Part of a small language model's weights.
Size: 3 heads of 128, MLP 1536 GELU, vocabulary 32000, 37.1M parameters.
Architecture: LayerNorm before each block, no position embeddings, biases, tied embeddings, ALiBi.
Training: a variant of Muon for these matrices, 8846 steps.
MLP neurons of a small language model. Each row is named by its layer, matrix (up: input weights) and neuron, and shows model dimensions 240-367. Each number is 50 + 12 x the weight over its row's rms, rounded and kept within 0 to 99.
Before each neuron's rows, "fires in" lists the words (lower case) most often at its 100 highest values on Wikipedia text that the model never trained on. A number after a token or word is its count.

fires in: "to" 46, "that" 10, "of" 8, "not" 6, "in" 5
L7.up276:53 39 23 36 51 45 62 74 40 32 58 52 68 45 60 59 46 58 64 42 53 60 49 35 53 56 50 58 67 49 47 50 17 44 45 33 24 54 66 48 47 47 63 73 42 48 41 25 34 58 51 49 58 45 36 45 45 61 57 47 43 44 61 55 50 71 49 44 53 47 64 61 38 71 53 60 32 56 51 46 68 60 61 48 40 63 52 43 62 32 49 63 52 63 74 40 60 44 58 55 52 56 56 55 57 48 42 36 52 47 72 42 38 48 47 61 65 37 63 44 37 53 51 52 41 53 47 55

fires in: "to" 11, "after" 11, "while" 9, "despite" 8, "during" 8, "life" 5
L2.up826:29 60 51 72 45 38 67 46 38 53 30 35 47 51 70 37 47 65 52 56 43 74 42 47 60 23 50 52 46 49 47 52 39 52 79 63 41 46 47 61 49 45 73 45 62 27 53 63 64 56 49 40 53 59 54 74 51 25 61 51 51 63 73 53 55 77 64 58 29 47 37 41 50 56 41 45 58 35 40 60 31 39 69 38 48 56 60 43 68 58 66 53 56 34 58 49 59 40 35 21 63 54 58 43 47 76 36 59 56 67 52 52 51 65 62 55 45 67 48 50 49 52 59 57 38 55 56 47

fires in: "a" 74, "in" 15
L2.up1422:32 50 45 52 41 44 49 49 54 53 38 43 49 62 60 53 48 30 49 70 42 45 42 36 26 46 45 65 44 55 60 61 66 52 62 68 38 44 74 40 39 52 60 55 55 41 42 49 38 63 49 50 65 66 44 61 52 44 61 32 56 27 40 54 54 31 41 65 54 36 53 37 59 58 56 43 50 60 51 60 46 52 35 52 54 53 55 47 55 34 75 51 39 64 52 45 44 62 29 77 54 64 50 46 60 52 32 52 36 61 57 50 74 32 68 37 68 46 52 47 48 75 51 34 58 59 64 36

fires in: "of" 40, "to" 22, "in" 4
L4.up355:42 44 34 40 81 59 50 46 52 42 48 39 32 58 64 68 52 57 60 35 45 52 56 38 61 53 62 48 56 49 64 52 46 49 35 48 56 69 47 27 49 35 71 40 51 59 46 31 73 66 65 33 51 55 34 57 38 32 61 34 41 52 68 57 71 60 57 48 54 64 24 38 31 37 52 55 25 50 42 60 32 57 40 69 50 54 52 35 58 50 74 60 46 33 50 59 45 62 06 56 28 63 45 62 45 45 43 66 49 59 62 55 43 37 68 51 41 69 56 42 54 58 64 66 33 48 29 45

fires in: "while" 25, "black" 20, "of" 10
L4.up392:67 56 55 27 54 43 43 60 55 62 41 21 45 60 63 41 60 46 55 60 58 68 38 51 43 42 58 47 73 44 58 34 25 61 53 57 39 70 68 40 51 49 65 39 47 37 33 53 41 27 62 48 60 47 49 60 59 39 53 31 61 47 50 47 43 64 58 64 65 27 55 57 29 43 41 47 35 50 44 46 55 65 00 63 63 33 74 61 53 64 37 46 47 52 37 44 60 58 45 61 59 64 48 32 55 80 58 57 56 36 50 57 49 34 46 36 45 72 61 40 39 35 43 49 57 52 32 71

fires in: "had" 34, "have" 23, "has" 16, "gave" 12, "former" 4
L2.up1045:54 51 42 39 54 58 57 60 47 33 57 47 71 43 64 60 60 59 36 55 38 47 48 49 53 59 49 64 19 46 38 49 33 31 39 38 67 26 40 34 42 47 49 48 37 40 68 67 42 40 40 32 51 42 32 50 50 66 40 53 46 82 69 35 30 53 53 50 48 49 42 76 61 76 60 26 52 34 35 62 62 47 41 36 49 35 53 39 47 52 66 33 73 41 42 66 55 53 51 50 48 60 58 55 31 40 70 70 71 45 57 51 51 65 55 65 42 29 65 32 62 46 67 63 56 53 52 39

fires in: "of" 35, "number" 9, "among" 4, "list" 4
L6.up1255:36 36 73 64 77 48 53 64 65 58 58 56 57 50 59 67 57 31 37 48 56 53 45 45 43 45 53 32 27 65 61 51 59 25 52 49 71 37 40 55 26 38 61 64 30 42 45 50 31 72 74 47 57 41 63 59 53 32 34 48 28 51 52 37 55 60 53 42 73 61 35 44 26 46 38 57 42 55 52 56 57 32 38 57 67 41 44 43 62 61 55 43 70 44 46 37 65 54 39 49 50 69 48 57 41 63 64 48 59 58 66 45 56 47 26 59 40 50 56 40 72 55 52 46 59 41 41 35

fires in: "the" 24, "one" 21, "of" 14, "this" 8, "a" 6
L4.up1532:52 44 41 40 46 52 43 52 70 25 41 52 53 26 66 50 54 51 60 58 39 59 40 59 52 65 46 63 55 27 51 59 65 58 60 67 47 40 59 64 41 49 48 52 46 69 61 68 67 64 37 55 56 53 66 56 57 41 44 65 12 42 56 55 44 43 61 32 47 48 42 61 68 79 33 36 49 54 46 46 57 46 50 40 63 59 43 43 54 37 56 39 58 46 41 49 56 83 34 49 55 60 37 37 39 50 49 31 45 54 49 54 55 51 49 63 33 37 32 36 74 42 56 64 36 51 39 53

fires in: "also" 50, "of" 16
L4.up1369:45 61 49 55 56 42 60 54 51 49 51 40 29 57 43 51 59 69 21 50 58 58 65 74 39 51 64 15 39 67 42 39 56 47 53 81 32 37 38 43 55 55 50 50 50 49 40 66 35 48 53 57 68 23 30 73 57 36 35 40 58 61 47 62 52 69 38 27 52 49 46 39 52 53 26 56 48 68 39 34 54 49 49 49 65 60 69 43 21 39 32 39 36 33 39 65 61 49 55 41 64 38 46 47 58 74 46 65 38 52 48 61 34 52 51 75 62 73 40 40 55 38 51 35 33 60 61 44

fires in: "of" 74, "in" 5, "post" 4
L6.up1214:54 64 39 34 31 61 56 64 67 41 25 35 51 58 59 63 38 60 68 71 45 50 36 35 36 47 47 71 75 50 61 62 36 68 59 39 35 46 47 50 37 49 37 43 55 46 37 33 27 31 49 43 57 55 46 45 41 64 55 59 59 67 21 62 39 54 57 32 49 39 55 47 52 22 49 49 41 36 44 52 41 30 36 52 62 58 53 47 55 29 48 66 60 54 60 47 65 54 41 50 38 64 56 33 57 45 26 41 48 36 50 43 44 43 53 53 25 79 70 42 53 53 45 63 34 30 56 54

fires in: "and" 51, "but" 12, "in" 7, "that" 7
L4.up784:61 37 45 48 48 56 64 42 40 41 56 46 50 53 53 40 56 56 50 51 62 69 69 48 54 44 47 53 48 25 55 58 54 56 53 50 47 66 36 46 42 68 63 63 56 70 58 53 54 41 46 44 39 53 41 60 48 36 46 49 28 30 44 29 50 51 50 46 34 51 65 40 26 36 55 51 34 41 46 72 28 56 24 49 45 64 59 57 66 34 80 71 45 45 50 48 37 65 49 34 48 58 32 43 39 33 38 38 39 31 48 45 53 61 63 30 47 45 53 64 42 47 60 49 55 43 36 54

fires in: "the" 36, "had" 13, "being" 13, "have" 12, "be" 7
L2.up458:46 41 42 42 64 37 52 70 26 40 50 77 44 23 45 32 69 55 45 39 57 52 52 58 46 49 43 39 54 39 64 37 49 46 58 50 36 56 50 57 40 61 45 26 61 46 39 21 53 47 30 62 71 36 64 55 33 59 46 61 32 38 59 58 44 41 52 64 59 74 62 56 33 52 50 51 45 27 49 53 66 70 55 47 46 55 59 32 54 43 72 37 53 49 36 52 48 64 42 56 37 37 47 38 72 38 48 72 29 35 78 68 40 44 60 48 59 53 60 50 49 63 39 24 28 62 41 55

fires in: "of" 79
L2.up1128:54 58 34 56 47 48 33 49 58 29 35 39 43 41 43 55 39 78 43 50 38 94 61 62 26 50 57 48 52 54 49 70 30 56 62 62 31 34 31 53 51 49 60 44 48 39 54 60 45 44 27 39 49 35 46 55 52 49 64 37 46 49 65 46 46 48 41 31 47 35 49 38 51 58 40 43 37 61 54 35 60 41 41 47 58 48 52 68 51 56 34 39 36 29 46 47 63 47 50 60 57 60 49 43 38 60 48 45 61 56 43 43 59 50 59 53 38 35 23 76 38 41 70 63 47 56 31 65

fires in: "as" 89
L6.up391:54 28 58 47 65 34 58 45 50 49 42 44 57 38 46 57 34 61 48 64 66 13 52 50 55 46 50 52 52 28 50 41 24 58 53 67 33 37 43 48 37 37 37 62 44 74 25 40 44 48 42 32 43 45 56 42 51 59 48 39 32 50 60 43 62 55 30 63 78 39 43 53 50 50 48 42 50 44 49 62 41 65 57 59 56 58 46 40 43 47 48 45 44 58 53 42 62 68 55 34 29 56 28 33 27 56 55 56 44 34 48 56 70 45 41 74 69 59 60 47 53 44 63 34 55 63 41 41

fires in: "of" 33, "had" 13, "total" 7, "has" 7, "have" 5
L4.up1364:44 55 42 54 65 69 73 65 55 42 51 43 66 72 38 35 69 40 45 32 36 54 41 43 49 29 48 70 39 80 39 42 36 47 60 47 57 60 57 59 33 46 48 55 65 33 43 31 50 56 32 45 36 73 40 70 72 44 44 51 50 56 36 57 49 44 59 56 49 53 64 44 50 48 39 42 38 46 42 63 45 54 45 66 36 46 52 64 56 41 57 60 64 46 47 51 71 45 50 53 55 47 52 58 66 73 40 51 59 26 44 33 52 57 60 75 16 40 55 32 36 61 70 37 46 40 37 84

fires in: "is" 20, "place" 18, "was" 13, "the" 11, "a" 9, "held" 4
L2.up20:41 56 26 36 37 51 79 58 45 32 60 69 60 55 77 52 54 46 61 58 48 32 49 72 40 47 49 46 37 59 66 43 53 74 60 56 48 76 64 48 42 39 47 54 43 25 28 54 47 19 51 59 80 57 52 50 50 36 39 43 39 43 52 35 41 48 61 56 50 42 29 37 60 52 48 71 56 24 48 78 43 40 54 39 55 51 66 51 50 49 62 35 27 41 64 45 52 38 32 55 44 35 67 56 69 44 52 43 40 41 53 54 33 55 67 45 38 54 64 41 60 57 56 87 58 61 59 40

fires in: "as" 85, "while" 5
L7.up459:55 29 51 32 66 37 53 76 59 50 42 43 38 39 45 46 41 57 43 67 47 50 66 62 66 53 51 57 29 46 56 33 32 36 52 70 61 44 57 60 49 70 53 46 59 53 45 37 48 48 40 45 31 45 59 49 44 40 61 44 34 46 62 60 41 55 46 68 54 56 41 56 59 57 43 37 63 39 60 50 27 54 57 49 61 39 48 20 43 61 38 35 44 38 66 49 45 56 40 45 61 46 42 53 25 33 37 53 26 75 70 64 63 52 47 66 56 41 62 61 57 52 48 57 63 52 41 50

fires in: "a" 39, "album" 15, "wife" 6, "sister" 5
L2.up349:43 36 48 51 44 45 42 49 42 62 58 54 49 44 53 68 48 58 45 59 34 46 67 28 46 26 52 28 63 50 46 55 48 45 63 38 52 41 43 62 41 51 55 50 61 36 40 51 65 74 55 44 73 38 40 54 32 68 36 38 41 28 53 56 53 37 53 47 77 55 31 38 47 55 64 56 21 51 38 69 48 56 43 60 58 50 79 37 46 45 30 47 46 53 48 43 51 43 57 80 43 50 40 53 77 43 37 69 46 49 31 46 51 55 53 46 47 50 54 68 58 66 41 65 51 67 52 51

fires in: "all" 43, "and" 28, "that" 8, "most" 5, "of" 4
L7.up245:48 54 23 60 37 61 47 48 48 30 68 52 43 52 55 52 30 53 71 53 35 65 25 35 62 41 50 63 54 59 62 60 53 51 60 64 48 64 41 46 56 54 33 55 48 77 60 56 83 52 48 38 56 50 53 41 46 71 63 56 57 35 38 39 45 30 51 68 40 43 33 31 47 56 52 39 41 63 32 56 55 64 62 49 36 56 49 56 67 34 42 65 49 42 63 78 50 62 51 57 53 72 54 50 52 64 51 56 34 45 59 34 51 51 71 44 41 50 44 44 49 45 25 44 50 49 41 58

fires in: "which" 45, "that" 14, "all" 10, "where" 9
L7.up221:43 55 41 67 62 48 60 57 53 61 65 38 42 34 54 35 71 41 47 61 43 57 26 49 59 40 49 48 33 50 61 44 64 68 61 55 38 57 65 51 61 53 46 58 61 73 52 52 56 72 51 29 42 44 40 58 42 36 52 47 21 43 69 42 51 51 47 44 50 51 36 49 45 55 46 65 44 76 40 55 63 40 47 65 41 48 53 64 80 57 30 53 30 37 34 40 39 87 62 46 44 54 29 47 60 74 35 52 47 36 65 47 29 54 31 31 53 40 59 63 51 49 27 37 56 71 42 51

fires in: "one" 45, "each" 17, "a" 13, "per" 12, "every" 5, "or" 4
L2.up410:20 40 56 35 44 59 44 53 56 61 52 54 39 40 57 74 34 56 53 65 52 44 56 44 44 29 49 53 54 39 53 54 58 56 58 72 58 25 35 59 34 68 51 53 57 28 24 29 44 47 49 66 67 53 44 64 38 33 67 58 35 56 63 53 46 49 47 64 69 55 56 51 83 55 37 31 43 41 56 70 42 62 41 39 52 55 58 43 59 59 58 54 56 32 27 46 46 67 50 35 44 55 35 57 42 70 37 61 42 42 44 55 55 38 40 29 40 54 59 68 35 48 47 59 66 65 59 62

fires in: "have" 13, "had" 12, "with" 11, "has" 9, "also" 8
L7.up944:53 40 42 54 37 45 54 65 49 44 42 50 64 69 51 73 43 48 50 45 58 53 39 45 50 57 38 62 40 61 48 48 48 63 42 65 52 46 51 70 52 24 54 39 40 47 28 71 53 29 46 38 42 58 25 44 51 58 65 69 43 50 58 48 46 32 59 38 21 42 56 49 54 65 43 46 64 64 50 45 54 47 58 62 36 31 37 33 41 37 50 57 65 57 44 24 50 51 49 46 37 61 63 35 35 58 64 59 49 66 49 49 24 39 48 66 56 52 53 38 42 35 39 54 52 55 40 55